Weights of a small transformer language model: learned positions.
MLP neurons of a small language model. Each row is named by its layer, matrix (up: input weights; down: output weights) and neuron, and shows model dimensions 0-191. Each number is 500 + 50 x the weight over its row's rms, rounded and kept within 0 to 999. Numbers have three digits each.
Before each neuron's rows, "fires in" lists the words (lower case) most often at its 100 highest values on Wikipedia text that the model never trained on; "fires on" lists the tokens most often at its 100 highest values on Wikipedia text that the model never trained on.

fires in: "who", "and", "that", "which"
fires on: " who", " and", " that", " which"
L10.up581:579406529607484478520553505512514484476518480483505450482509488605533537461407449550502423467563496473457574549486629565444499524555425592568532446506568492417470457563412466564465463444498520496474539528448593554425473529579564524514447497556467479408584543464508522517492522457520567491538441493460415540490479488451453437499383445547475473472477413537451595599546484540436494474551579518488498496475582571488520551458478481451331510560515485598465490475480538572530495521476456473509481460561477484496427469528481509547389514559506589515585544444497506517540443526459460458
L10.down581:543472470526432524523431497530497491491512540547525481530462500489488465460449397511533453405575456554478517479504464457466575597460505606604497489549522498461527470505440468486522596471489455541480428496560543516431616473439597551462499406525424601487418494433478593492472533428461556595400481515504435528511423438535416469541454506527491517555469438478510627533461504537508463538583528479501476568575536610491571563567477417446439451499553526464469430446501492485473489564462485562577491558559573449472401527543478514606484522531443384537503470474505508486531509427543477505

fires in: "both", "according", "there", "edward", "toward"
fires on: " both", "ward", "ly", "ording", " there", " into"
L3.up26:547534494476378453525443469509495499431501533574505500493494497502440442516415509518530605512432464475471477455466486548419584493522582582573479578462557439463504514455489449469499521483446453469425484476530575503433448502534574515437502436484440475532578486521549565614455515462467531453493447514491488532579620594566478463506465577447431483453541596511589440571546507585451477419563459485512470522465556398488477542503541514521467556540499470503540630517518539513453495566488470497429506406452539484467534549583515533414448529404445409499452568433495567498490471391589512479
L3.down26:450439478509573475567460484502472417572555565465442546610414547516507500608489509569525569485441430524507550511525519473524573501466581525456537459532499432469585548619458434485452540521474473519453478523464509559481493559507375539461447549507469479454522565569484446577454533560458537534412434483468509521582458436489493470413566507467510552539594437464513492531588496620497529512596392460535562485527432456504428499469518502509525483520436486482491603487427475555480558455472552476453503404517498485564471528595468455436431572538505416428456419514539503549502422430524464465

fires in: "of", "for", "by", "from"
fires on: " of", " for", " by", "at", " leg", " from"
L4.up93:482474513561477544428496511523535493489560568548520534575545543538513415570562436443500406492500592451557437583570538533504607462565485425538471496501588503487404512517409482487514425491503498569512496463519534431552450401424505439506491584452434498493464608509479570577505481391499462548428525521477350582506602478450492407514472508565532483448479475611549452422498552499531470459482426518507542457502417537518466522495501531442453481510496457509438530505501606509588527467451464467468490492477463437562533529458486482556471556470535524487453614508522370439559543459510464541
L4.down93:490495487447487485549490508420534531468468423540531507487448393438490457442437534407587403569444495460517469526528462472554464549499465432451568486513525525498491606514480525532440523425426596527478587442511507374556507578473558527505558489567547556479382532521529422529514500529537533505491510499543528444501467631495521430515449493505539421515438588470431514558491589462469478585527455542483544496520511494589579497504550514548494504496509496539503360468512342560524519508430577601580507503497484497434516510404532566505535456496474412501502486466452519504364547533512531512

fires in: "would", "may", "will", "gave"
fires on: " would", " may", " will", "ot", "ave"
L5.up500:487501412471541515529482397472502611534516540487492489516473467502543490487467497489581443440536404510513575573572503429452507523570434468475496452459461453438510395552437504457469481564520573417546423521448494527508465553438503587489469375509501526496507441439508478464496496480462566457497449467451501470507512518484544527489504418486536586509433532458474559473448558589532524500531553400580554535485493513585497554643457545471560604466591413488520490479470497625519537525548487496607423529445473498500541540489433561557491464478475514506540472561531514464505348429423618537
L5.down500:402437486473599480521558519485554544458473597502486526443555465555553495474517572548506451491523430512477490533538469509570542584545508597576419569411551475505475408496503485408620389477555419414492541530501512498526525537437504566546509459516466438453497481572508480402553556461536645552521424462470510582466535470462545617460552500557532502397429448461445483460507427494511513569443574462540486535513482592474488465531454484542568514536463470504455474482455432517555480439554405546535443544487582538525459461555517425547476490575422506482470474531490439481502481401526491538

fires in: "to", "the", "each", "its"
fires on: " to", "all", "il", " the"
L5.up626:546446422530545541462501473493601457544570475497455490420542470463470428502500513630506612434445511463448462504519493569506544507468531534470433540534440455468561418524529499459529470396469466598500499586541503515508533512554537527462499566504502405449482596490527535605565497446496464467509531561452474542518487578632574481500544499531546482541426504556465516500618411527508507444428480468535590556422523511525554601521493513479580525520425497491466510438454476454446556403494433519445526449367500469482487514553441403519479503448511528498414574471504526512578502416392472461
L5.down626:520447500476543471527474503480534611550587446439462526498540521573498478407480515473489439509452484552495520481486459479502565544621422528440521434566593529469548492506468541530501505490500484452463512477415480594532458456488515523486516446588475519506447385495533540562536473602495521451441380491434384489603453520517508582497497504539569541529530532454510454521406389580574483444460536473632490496469528532523427451448483486435521518491573475596506486427525459513465587414485444541501456522546541580620498479494593454496546508505538491429418426463568528517544521405554469465

fires in: "his", "the"
fires on: " his", " the", " S"
L9.up314:544560488467489513594477521457543535586592504415441474497452526461459473530460421480430539513527607512464516459485416548482494468518514422496483481528504574420461564541426492394518483560506571492523466397509480501572464436525531559577486476568484569534557496628576420551512588518566460532456458494486505538462443576463483570548480499512527438612511503513549534354553513452496524535474558537463457481493423592544380470502479520525561560451589379502550553511484483491498484464499532441404556488501433498586429502439480488488499484560468513461517480378409482514442532502498468539
L9.down314:525451500454473523422549415529360440577474580481463428586560489526545433449357494449518505421548492438479489449436501533473449421464534532523476490510557387583609443499451554539560534473429483561519541475395510466434589557501547404485509535511451519467420568551479457533519510497505527551505521519574563514506488436527488466462502457554514555441532475514495418632532496520446491487517576459521485443571473494477557518525488540493564505507414525562504414551494493450579367484487447534557543519508510479458528449512536549506434512448499530575501529559585512547427550581470579518

fires in: "and", "but", "or", "federal"
fires on: " and", " but", " or", "ed"
L9.up534:503477453471471599486481492555515532463526538558546491421591431516481475564488524502451490480554457412465487572553526560517524517485532519511480439461600485543529510506526438437642607473481432510573512463521471519390447510483503456430515489646528369482542501428535473469496482534529524393464501453484475486559462463521544590600476533505478499510538489549517564480480521439548542473474504389426505456495487562426489479495466506423529482488458564512551418661435422489593455518469493447631453496526564497430497513452491524406541427474499529526478505577454493533467570495482588431
L9.down534:462626505407465475530577475502464516517425489427542563589441546445426529435547512508506447397557443551511580429514504430438474377523504480559585509532512502500586433483502497428482482433567506547444404520524483531533464496512466488505422501535432582627505461516480536517533493460484529626494533540502535503448543572557449423478533496493513504496464492397497429517551436471547515468521515578476539498463525483594455491491485375518527594503574544419536507440451510454442528564480463487581521417534450474488568510529519474561505485562394454443416552580502509437484509446503522593

fires in: "as", "a", "to", "of", "with"
fires on: " as", " a", " to", " of", " with"
L10.up715:571531490535500509511393421506521433514487499578492436606536470427550460484423450524522522529574579469543511515477501549548478477465456450464507479556582475543511497482500530466454526489460498539487488488503522541493485580585438546502507604555510421545508499567436443537529467448473433440403544576460568553506432433540470544515494572463528508500468463553559445497633414456512545499470567443484484553548435550499571485470534450467540552494469471452438365470579456501517508490571579465450452471516525465444530528470471529429512612491556520493530403413343461536515656448513464535
L10.down715:435431442506593532610529536552443474485622470509500475546531453587485462515457420472497541510529536526513530424508523439540438489475530469506558492454604630547491481421509434481610545558522447516540548527441465532463447439509513498423458601548542458459381526524443475489449592585416479610531563556509534504543373484464515449527503500538486479408541485428512471479561517501543500463554537503531482531517493398616410476513541532506455510464453468601525505457515512530529441484539451434528452426487482417500491514534493419546594442473444480495527478418548481506533497615493522474

fires in: "that"
fires on: " that"
L3.up188:448496533562543534593564532463460489438504423499489545380407566503553465509464556496528418488541483467507549463529515413587545479573594474597494467500581513576470490464466481422531411563491506582541589491396482456533509525503487452520495481512528448501558572409446488507477481475497455464548490368497440499569581491530527573517451598491514429434464503550522446563487545500443472465526501552421428567465483588480534525438584525557413468526461469502560410465391527538489476503496415440504537534478487462481522458421540521530593570466477439417563570495496489608451545506479543510
L3.down188:431462571513601528651530549449459528411486437479436513447483540469638483517577564505549512459498473459502502503503548478592515545483459425567566470554547455524481470434463447444490433511391515506553527510430482484458451566432515499441444507553505437496521556400567585480565525457492525479465521391532419513566590459510483459509524549498538408510512489532541530543509615524503503462563477609450527533481467495480539454396536495531435451475494486543501448536401483438510432480493460419509486531542474442455548478446458517515615576534487434408462569525533550572467531524523523589

fires in: "of", "many", "these", "both", "by"
fires on: " of", " many", " these", " both", " by", "ing"
L10.up256:514528554566494515540452468516450502467555492498537443467561621491589533395462456458417510473574492575454525577449498526609522516468497449544423573487480612435502529499396550506482522471591566469442525508512544530491465517463513476457451491513564514495441519498440453518514464451466508558529479382336427509518446467501442455485499422534461556606468500454503417580547522504590441527422550554507455497477409491563489542471511508453482578443480452504540492586472519427483454521490463522423528498506447519483502556513420538430459585586532487461401554528513523636442555546528490452
L10.down256:492521414477442499514577518423466514576482477494411456520561466466356476503407482610558563351488540471488602506559501563497475553423548560384474460591458403495503596452450453485465435477429474541447504439432486515509586525535533518541515499614404486443510461530556612428516479593525466517531483553472503486451492473525509449510525529518484472482496486501523483454557561518461575525506514511509499516509534546541527529527554452373465509634554516543414483459512521432574507560428461507555473514476524526502495401466460439461501539516483447537521478592548517448540551455499523570

fires in: "to", "tower"
fires on: " to"
L3.up388:549438486553494452491555498564524553487460526484487591441392459457559433452440488463491416565495394572430483450545455509422415518551441533508447425444454466507506442604458518445484605491467386400578508588552541499502482492477510398508554496505426551479553416529497471499468491492534534465445457521428491511583590483542489508539550560514436542473538420453477514432471466517570537501458592465531499491529500524528548551456575553525508583447583570589509548535469503596527500437526412515496452568491524435545504458485579479473493545462562536476498494513438538635491499389483531465
L3.down388:447522434563474512536542462579471566557503572434491453409440460502560473486590495515497501471521465567455424514532463499467440500502368443459457438416518413497452435626366404418552488514446448439498562600507561488479475516543529501460526438490466486515495479497432480476521408505499548472459436523431542464509538499553497528555536455544561517467579413399467507560487451528567508462516529495543488484574539542442464546452543506561535569426510518612536546536527472440495528458578415554500521574533524565571536410426596448547453561588579501484527473524500550555500529455522532499

fires in: "and", "move", "or"
fires on: " and", "y", "e"
L9.up156:408497419600499612620465451611524495537597553450400472544493513457471424540538425611490472519493557446532429473532536507501493551496506414480417344472588523541527497481481432514496495510431452443512527568527543513446541488508510456481495455540532498443638527559478443479548455605530549496490489528461461468560470537577486473533494490560611553460444529504564438529455473485490537505537499577442549464465441502504538468476442539497409468560494478570552491544466572487519532406508496458477497441524467514469562505477414557459389528454479555526435460606537503541504549445466456523
L9.down156:567516506456442472603567611581508481540335535534532478413479560459414464516517527469471454594496568556412595496417482507434465495506469455485568559535563491519536539540565458598531493481455549515579409425501535502515555478550467568531505475583413483406501561535407504520480489404464497502503427408557506439473538546479441470527522584480513554508470548449486560491540482512515480533422513486541477527545461439457520428569477478398514521571588527474374512432534474522546459460491481492541524452521562519534466428610538506404492527511528469418502485526548423483505504459494547482

fires in: "as", "details"
fires on: " as", "ins", "As", " As", " details"
L6.up562:459501552519457536442546451524486457502537425504499511479516481463530531476477421586518532478440527440566447517482617466470535494561494391470546514454597494486548487530406400478540431558512455472521465524457619528492435458468479518429491560498550511565510509517469573510515541412460356507454497532448500424607489478541491498597525503498473488489503456428472544469461498539551517469517479516444411554433526538564450478545514532552450435548435505522537536481526381497458471461543506473512462630508460581482555497466547459570503696444601484444520539410451470559458493549596540494
L6.down562:515453519573516479548522357520510494582546453493558476452558488584504515478428470497462550487439571469422540555464620456518452512475491450519592481479465538488573409507468400449584517481477530548457461429455444555558432519514542481503418590546604448492439452540532439532491579411547502481507536396466477553503512504486508471480470493544471536512566519508474491626572502542448475378457408563573535477447408492463498510511559438458509568562493455475528508595503508569540498516456576462559576460475515503492438520380470515479611520458484550539513443421459456476571522573499486500

fires in: "of", "incumbent", "professor", "acting", "columbia", "baseball"
fires on: " of", "umb", "or", "ing", "eb", "irc"
L6.up518:452467512516484524507497511455543475635504537452525610473531570530601533513498489533587522448547470551426458547471439578548544512469505480441491455415512599512509515511454432573451558482528463513512413538523531500467517517557458469494364475501451611494489534426587480501424460612456450464525553512635394438433475530512549446478433519497505470452616546523520451466475516434455467555529641540495513492492505567558436458519449521510565450576480437538516498490391480479548501463514497524424472478444473539528527411449489485538412573439567522434423501450503495486468570461516561520
L6.down518:545483501511429450401484503534464485589528480600470464532483504538452464418411523592491534568481521438526516518370485495576577520573540492500499499491469411401503527461479578422482483491555536476482500499520609530496525469436538547571542491423519478538469442497416451630476430502485439460495478498422545554501411401531535466541494495525541484496500574589600553529609475499501462493505421489532499434506499440485416535354530487589430507504493543436569449478533459485519495398452503568422584535572535495509537548472528481438470491539504547549501464532575585465478586456455466522

fires in: "for", "in", "from", "there"
fires on: " for", " in", " from", "re", "y"
L6.up376:517544505553494564469439490465547452483444489519548544575456526499548539538440461468503504478539539507583502479524415490536442517609552509472530556503504532460571527451426515507415445497513530539508539472594500406499396587568587473506560540430544560479557483412536402510449561415554532547369527542597491493446577566488511449553466473493551476529484519574552422475534520488553430431536472442512490493458428559512499491501536417581515434445452458521464408399448510508515511518417531530565628433508507467435580532461452441485471509530546436567455452485485423487559537400474415503
L6.down376:541515451535551584459461501498482541587539563454485528515459454430498438593462482579450466524556513476431468510579606489527492492575484486511501525468511416521582512503492542484518457438554508463477547546528571502482557509404483538514524575490519356396433463433534473450461472511506537553504510420526511466392576604526545392468436433451547513502520470428467558451469416489560534476466516558551493502488532511576448555603459451552553502529521488424515443480465489543537440512586555524552455472557493563592409456533371509460455542562583407555507440465496521529390502455505486471

fires in: "to", "will"
fires on: " to", "ill", " will", " may"
L6.up327:502442414566533521535624486419489597490586543516511509473494471550540380547491499565566463487591397499470428565509459541566490545439457540479397491464522534514461391553461489392529481488459415459508512636537570526490506514452460466546531515426531492501534461402593480557462524545531534523529399494504437491543560540566533605518491414486539455472521547475472416492510452529540480429463502538543491601623415524525546498486513427540452526502557480485368516604441469527448496472495518476572517578473469480498482457517526509506473533544444468487457537482545408436506523434487477513
L6.down327:533434429553480517538511510537479507506543525445444546437473539531465543450486530612466595492422489573474428535512434492513427456471444508524439401495389449504492460567491497546525553552433445447491454590558519576463510510478516510570452493553495519417507482472454503604532488424661566538477552462425586543510522508507440583516476513608580535424556497481509448463548509517522391555488574436523497528504471566452511521490470469410536541479549500548494467407432485541516449403446514498538495581461574453673480473566454464560451491501553529497449497530462439518479498449476550539

fires in: "of", "to"
fires on: " of", " to", "or"
L6.up443:461525428535519510603438447561546556592513478542551522478516484466497562537452486557513512505534502524436409370567417546549522551507533435437557504409533521462546557507507487521442441438475543497480365499493499545497408482505513453547471516517495508556442473567579464518462469527567521487475398540471506530483495510546473450504431511533604522470582538507563465447484577493504556489465581567578504498503433569510452527579537532488511514422431419520448503447407509551535436504535531484490549494501609492502513416410548490540546494475432618533415520544555453520539394390374475464
L6.down443:493531558518538474418385488548496531533487618525602599464492481483526508338522548450519430599546522593574494526517532409446516461551464479541513399608532451508521403590481494542480564501511454483433526517459472478494546466601429432491570512496510493475456460457487533391476535499455526500547603536472466401586507488526457488368526486465504479493438524443516529510454470530530497389482489549519424457508517528495408505471560524507559528498453525529476578470493525468522535456502450469503416484536470478468561593460493562509510484488462462479461550478532522526605489564646472431

fires in: "the", "an", "its", "his", "of", "on"
fires on: " the", " an", " its", " his", " of", " on"
L8.up152:466409594604502490493539431432469453492539539405489512449405537489466516550481450488505400445425512524532517522558572466480529548513434466559495470441468481552450520571441499492507544568628502537441484548475486536512433515505492469449504468578593521508487440534555485510521481446576496531588560593469536554547443522470466434548509551447560522411441404520566492515483451491528475447484602475528619592435475485485523462455504484567461421564440375554423526522523506534421507566535466452515522519537575500564567457503503481468603551464451500559430447473430483544491386545539550478
L8.down152:517442456480534456533494472489609458479476480469471507538464440450487423498600476498547461505512497521525416445493595576540412468537517529510516388602405475556496507489512419476518510539417577454506572526530415528517456553487478570511518496545524479419473406463545599486514499566433555533361433554584501447529601419537482553523445470539508505447572489493391513474611331474510496513529537511528445455469479565450477517533465497440606569466497487525572533536503439522518430541470426574486480515533485532519533542489429494478450545538556499406552556512500517442532589491547460505

fires in: "it", "that", "this", "t", "not", "what"
fires on: " it", " that", "'t", " this", " not", " there"
L8.up742:465494533608496484478421482547459481477613520576516529414497426425512473580400541525588518550476524406502461490433556510491438562568476457557486434396597446462510484560486472580592465493526463535478417400493414485532478574482543473501434509530518473497461513559513519442450462459518486489471506524499433490511477508420475561492495533509500438580531487531463552556486536529474451526463580440549534567443619524480418614499542462461547475579464529508494430510486597495489535364562392544419490456548409477556499475622521506484456523534549533467510487530516460493483585481481545415
L8.down742:601563436403554524494523540518448483442568503453478494503489453607560480517567480528455452463529393534431628487550456400442470470479458605501476431511483546522525592486470447467470526529506566550436442530537445541483533431466509477421518540471528600544435547466548462394471532502486471520473454489427565522530635536565456459563570568509507578517525548437435530499426578512543507596509428534453537505506515526511535459527444508575496516451496518531512347529563415536513453456491435406606463600443542501500443456500443527527481518549514438479503501532536507562505493479476521446

fires in: "first", "league", "also", "that"
fires on: " first", " League", " also", " that", "sc"
L3.up554:546462491626502541521488512522504558468595535418447477478468668467467498439602497524427436488557546525497434521525464520498495524539453577572443480381510490537504481528603449553429488449570539476413483489537472556469486491377491539503486538474456550497458542538409496489484489501518571551560391460491483532555507544459454512512526623527559492516548432487524437540549605482579426480486480503452479526584501524555513470424525449523466437423430453550552441446416605501506551440572521486480479545506590439443483444480498503542564513428510506435467496458435416554498534558542543450
L3.down554:542407410461524530478484460477616499519482574550542447561456492523495426586552504526487454475448491483502610564484518525526526510513586421438516572553534518549546437421566545582571490560550466464602521467579523535480391479479488479526479518471607543470543533529543518478520515618535468509351465527433476491533533451473556409475505461445482447499443472466500442433441422512550485497471528483561489505481543407563509455539477481432587501502516508555509525412504415514517479590441454576530511445449428483510489465508478438421503469549482570540505579598515569431463445463521382452

fires in: "january", "february", "us", "sweden", "usgal", "john"
fires on: " January", "18", " US", " February", " Swed", " John"
L3.up537:447506580475478556448532538527532541411536484531540543511514514447469450504587461524506500554538501432463529504427383505469428452470522490481451505522411607533557543561475488497479435520479404577499479466510531468466458552570540609549533454567620490537456487470540489406512507497543511530438508472417546526485496538536484507476560491492502552448437511534445463528587515563534518395456532473505491390509374524460476460487502546474487495597449551382477504514561584571373341547488455550481468558533509500529501498493448479548623500539521416544436546517491515480491483634435519504
L3.down537:472428570535471408581591537470550497561436514470444551497520561451552539434550535503392446474440484511509565511534597522569513545456494522436455448396490510514492515470484503477450554505495532398476442563530458655470478569433436552484532485445502641496536521456414420539570538495576557452545514470558462529523506484502494560494510443439558519503464528540507477546499465551510464529537440460451501501496482381351480470511585520488552479491419529503536414491494449457592473436485481559412490513510450404549501517583483469570545509484527540517467475475448469624523447565474557561

fires in: "many", "both", "other", "more", "some", "different"
fires on: " many", " both", " other", " some", " more", " different"
L3.up710:536475525456482482581541454487484609531513500549494476471579514515476471419493421550558501559517439455532507539508529440543557468499583577464442440517528486455384483479434467514453485463571529517481453474517496485484448535430563563479470455525582531415521384501558478562450461522495589523577473487516514418539477491466486491491406555486510453440537505450430503513579500539557518414514575484509339486645483458482507519467506501454432587559572482448514389464490550451449497500500600520605566462534454472549595505513582496488559462522524401459487492594502447619497524505430508455
L3.down710:531518485451537458557502478476512523500512557550454549515585449435468448487462471440466509553560502513482618568433567460501513515439536496535362444445523595539516577529524535432458555482476556519604552479558554497547483540609518487449468509526538525439524450579513520602432442467458502469573413517498531427489498444479537471552528504538475541577560449534527485433424391522532484453614389486477440471491590495428521564555410537521471537415518566394418375496485537402453505578510493522543498468534470513464482452490523407412502499507573496494437461483443504479562559493535506497

fires in: "can", "will", "do", "may", "should", "canvas"
fires on: " can", " do", " will", "ust", " did", " may"
L3.up242:503479518484451446399524485493421569574503508589451507439496427500525537600430466484506493481551410554415508484551422482464474519541435502467526475520514475528563458594440496545408517495524458367515494545476569427592441469556513505463425483469434525531454415508498544573486488482515541445420535473465419508497552483472557515541542499597557438461574480554541534551482562502474526575411528521541438505538559567516538507466558509520527524486542453544572435526495533525459550517580504601559353502418448500519419564419532534537498466484504564515611402483525557452569415470439539467
L3.down242:453432479563503512451495523542466452549551542448447473483481460536553469560495516459477493551481474477392556456562442537538474518517413563472535451428542456530533453507535514500486539483477437392508496463432496480592545442563447559424483463482476475511521515507524462467563518574530596466501467548395411564487462416467571516460439460530527455489517365553541536557594470492555444558488493492562611467588532541497528533436576506483535552504529469464556480465467428505464587467628488574486489562557515482531411538492431449491427461530430410555541494524567587605485385444466528577

fires in: "him", "such", "them", "it"
fires on: " him", " them", " such", " it"
L6.up47:508517551501526485482440514514507511451513509506518490476510511434478473466474526541531521452492626556479495516497539428523495436512533564489457617601495374544527576529483537475458463419489463499381461465528456438493450463468605467535451454466551560449582544498586501447504458584438448526545584461433451494489459496539527466517337460498499586530426542399376480610507513520531548405479483541478527433439486581592554509449544559534464527485518532485479512420594490530500465566569478460525502385448495543511545464501385522519453569513534578470506462529536555581497543543543455524
L6.down47:569434565502517517514596507437497507470458578549601443439567438498442414500565612520393542470467559594465542519532552451551579518441423403500542558440482551513523527587517538550443461492506556427559498577463542616480503454476496500436489527520477454572461482489468416541478477501541445526518410550536559439525441434491419544536476443429520541425460542497558458439523470464578562498545443522484504558528462437509567527489548482459501510483438520442498534373491481471489488543497410536534494458534560458528615592507487416450484463510543432499489462475498431521482476554390589520

fires in: "of", "in", "rather", "with"
fires on: " of", " in", "ather", "res"
L4.up270:534441472518515485495523531507384480479494474417377486500471481511532549524490539464537536484502487500533552419463634486540450565511561475512563533531539509458517494504513417450519516526468472488454571492539494446536507489587487601498523513498530541502468470468491520519485540482464482426589530476501435550516470475540573518563491554444448534445525530474511523554579575498466471468498554507536537491568486362600447555520577478413525522379532596476520555448540470508455389589483479396441454495488498579398451524443417579494508578608532494464504563339480491587423486410440471473
L4.down270:485533485535482526503462425474540414500511577557481469548492434474471493433405507473523437511515502443513515595450426482553452441575448575509478500475489570508541440517542470513513505408444600543468545512403382482448498448530485510555473583436541434428488432427416557531543421414502529643468444555506569507531601486492562643478504453486571406486490502460540534499489470499504483562531447481475438562486531550503551493583489544547490558504527469524460442531539511626462400514513550452531513492413443469511434440533531488483535558477488562468545424542546530454550496612564559467

fires in: "of", "with", "from", "based", "those"
fires on: " of", " with", " from", " based", " those"
L3.up478:483452519500447608379500478500491519469519566457471535447499415499590483452460438459486513543577536535449521496526554493466485521492584557561493486436511493470411561528549524518431516551505454541527494511535432477502553511624525476435543535507526459602481365518452489418397460489490614555383545485547456586495596575482525449487521457473578528564582522431519479542515467505537524502448506426500513540527527494410474551548536574468446447418519475456441478554543491569486417438464539538576517445528541552566477509471456636492512518550517499545466518463519367494502482478462380455
L3.down478:531553407466499506546440493575487548564476444534540409544509478512515506523467553518511473490501528526506582483508505559555476491436463496407518574495448472506474525428656440445571450497464591471586559480495444482555490509380499512542520379562459475430423527549544432430520498569606433551459494531562477468428414506475533441499553548462494526378432545583479467460452498386476461515540583474571446509483482534520490521465448432581537546549442495505611456516628516420504501525478599482456475521469500510552525570491514459545461492444488418445515534572482488475547511475480561573

fires in: "many", "among", "all", "large", "different", "various"
fires on: " among", " many", " all", " large", " different", " various"
L5.up0:537484517498512540489478390454538523570437524455543511521507528474578506393438427551467520442572515465515591524528536490497596520605472514502418543567432518518406466517591531528522540378488442423508483497498520553484443517476537424607490491527562549590501479480509446497525486564482450455472418460460539548473502579501505448509510556479417417518482586494520449555492470482564615424535483489569396388464475547564388468438498462434496478505531428552491503483540536538524462508467434488608485402608551545540541499470439519461598520496477559455459537487516509432502498610518470544
L5.down0:534469495505498493491548461460531535563471509470440482584625555507440443473428451419442527455607510489544559499550526541525547531459457503525464561470436513519455442560555586559497497483547561586508495398420515526525527564585489433487447567474468449451437494526518517525500575525470586465378527489457523388454455592510497516540583579542368429398548462502492458536534476517605515561476472497494452428509493563562595561481466457467397496391481484496473530507490532446365454506441581476517561454520544498483509518472542426475461496447544488475474442529502500569463525522554587526

fires in: "his", "or", "those", "the", "that", "and"
fires on: " his", " or", " those", " the", " that", " and"
L8.up244:574461577483443406539533477525571527484519514595509478480552469492482443537496392500453463443581558505481493565464493429550501444501446465478563472530504551457462462580445376499495459549500606574565527531543449562428470531466566433472489460519487584494545514542576512445462505425539549533410590456463432458530542574498410457569493471414539491535401490431657501530523507524569431506456561398507520537467445605460430516493496531498424511419496520500412536499559500490513447525484471526509588459564493458555507522477451491498531499561497479482388558564480488525572523566439427467
L8.down244:535485476563423571576599571525485539524489509492505456516533481434481444499556511490453444468448531468536456478510518447493528438466579514528439499540446422555536582523495505402442524376561435469508426506443475539499603513546466518526510568556486450452442475548420575463480499516412475510505490491418562532406473492486492514494487560542508477530621562483443536508601464498542478486507491518454578410391612454481470470547506529447504550532429492552509451599421479514486508515550571529466534509496446496561458529495538494444447531370577606494522502484453531534335555490521618467

fires in: "of"
fires on: " of"
L3.up529:549599464443452545464509525568442427462518454507371494564502539441514547527501539537599408470547481482490495527454573457607453534516417521495504446563463486469490595532454545464534604521416488419500390501582466499551474467481574530477430459544464501492512460568504561536547395501563490465536542512517498495543414515444478476505451455498460465391506505544516469479540520395479553554487541506560572457443488594513563543415572525512353482529504477454527466473522525535495486594488430519534496543518445469507468569530471527486508526456466528589512496471368413626486508522455591463
L3.down529:548554484457475551452509479501540487454526515519554411565569497500508474590529482522464550439554475473444505540449555530631451516529500470521481450509434480531434521514429497514490538561472495503539532573562459467569483455520519508517464533501471499545473441565582500525477417551564447605401404545516554458559539568509498496471477524400489404515534547523495525452617548484618452550554537412512583502533442529486510494486450478399524468483440583452522388518493494529431518550384437623537566466564378403527462521519442493484448547455483508497536457382482441561463454456452535471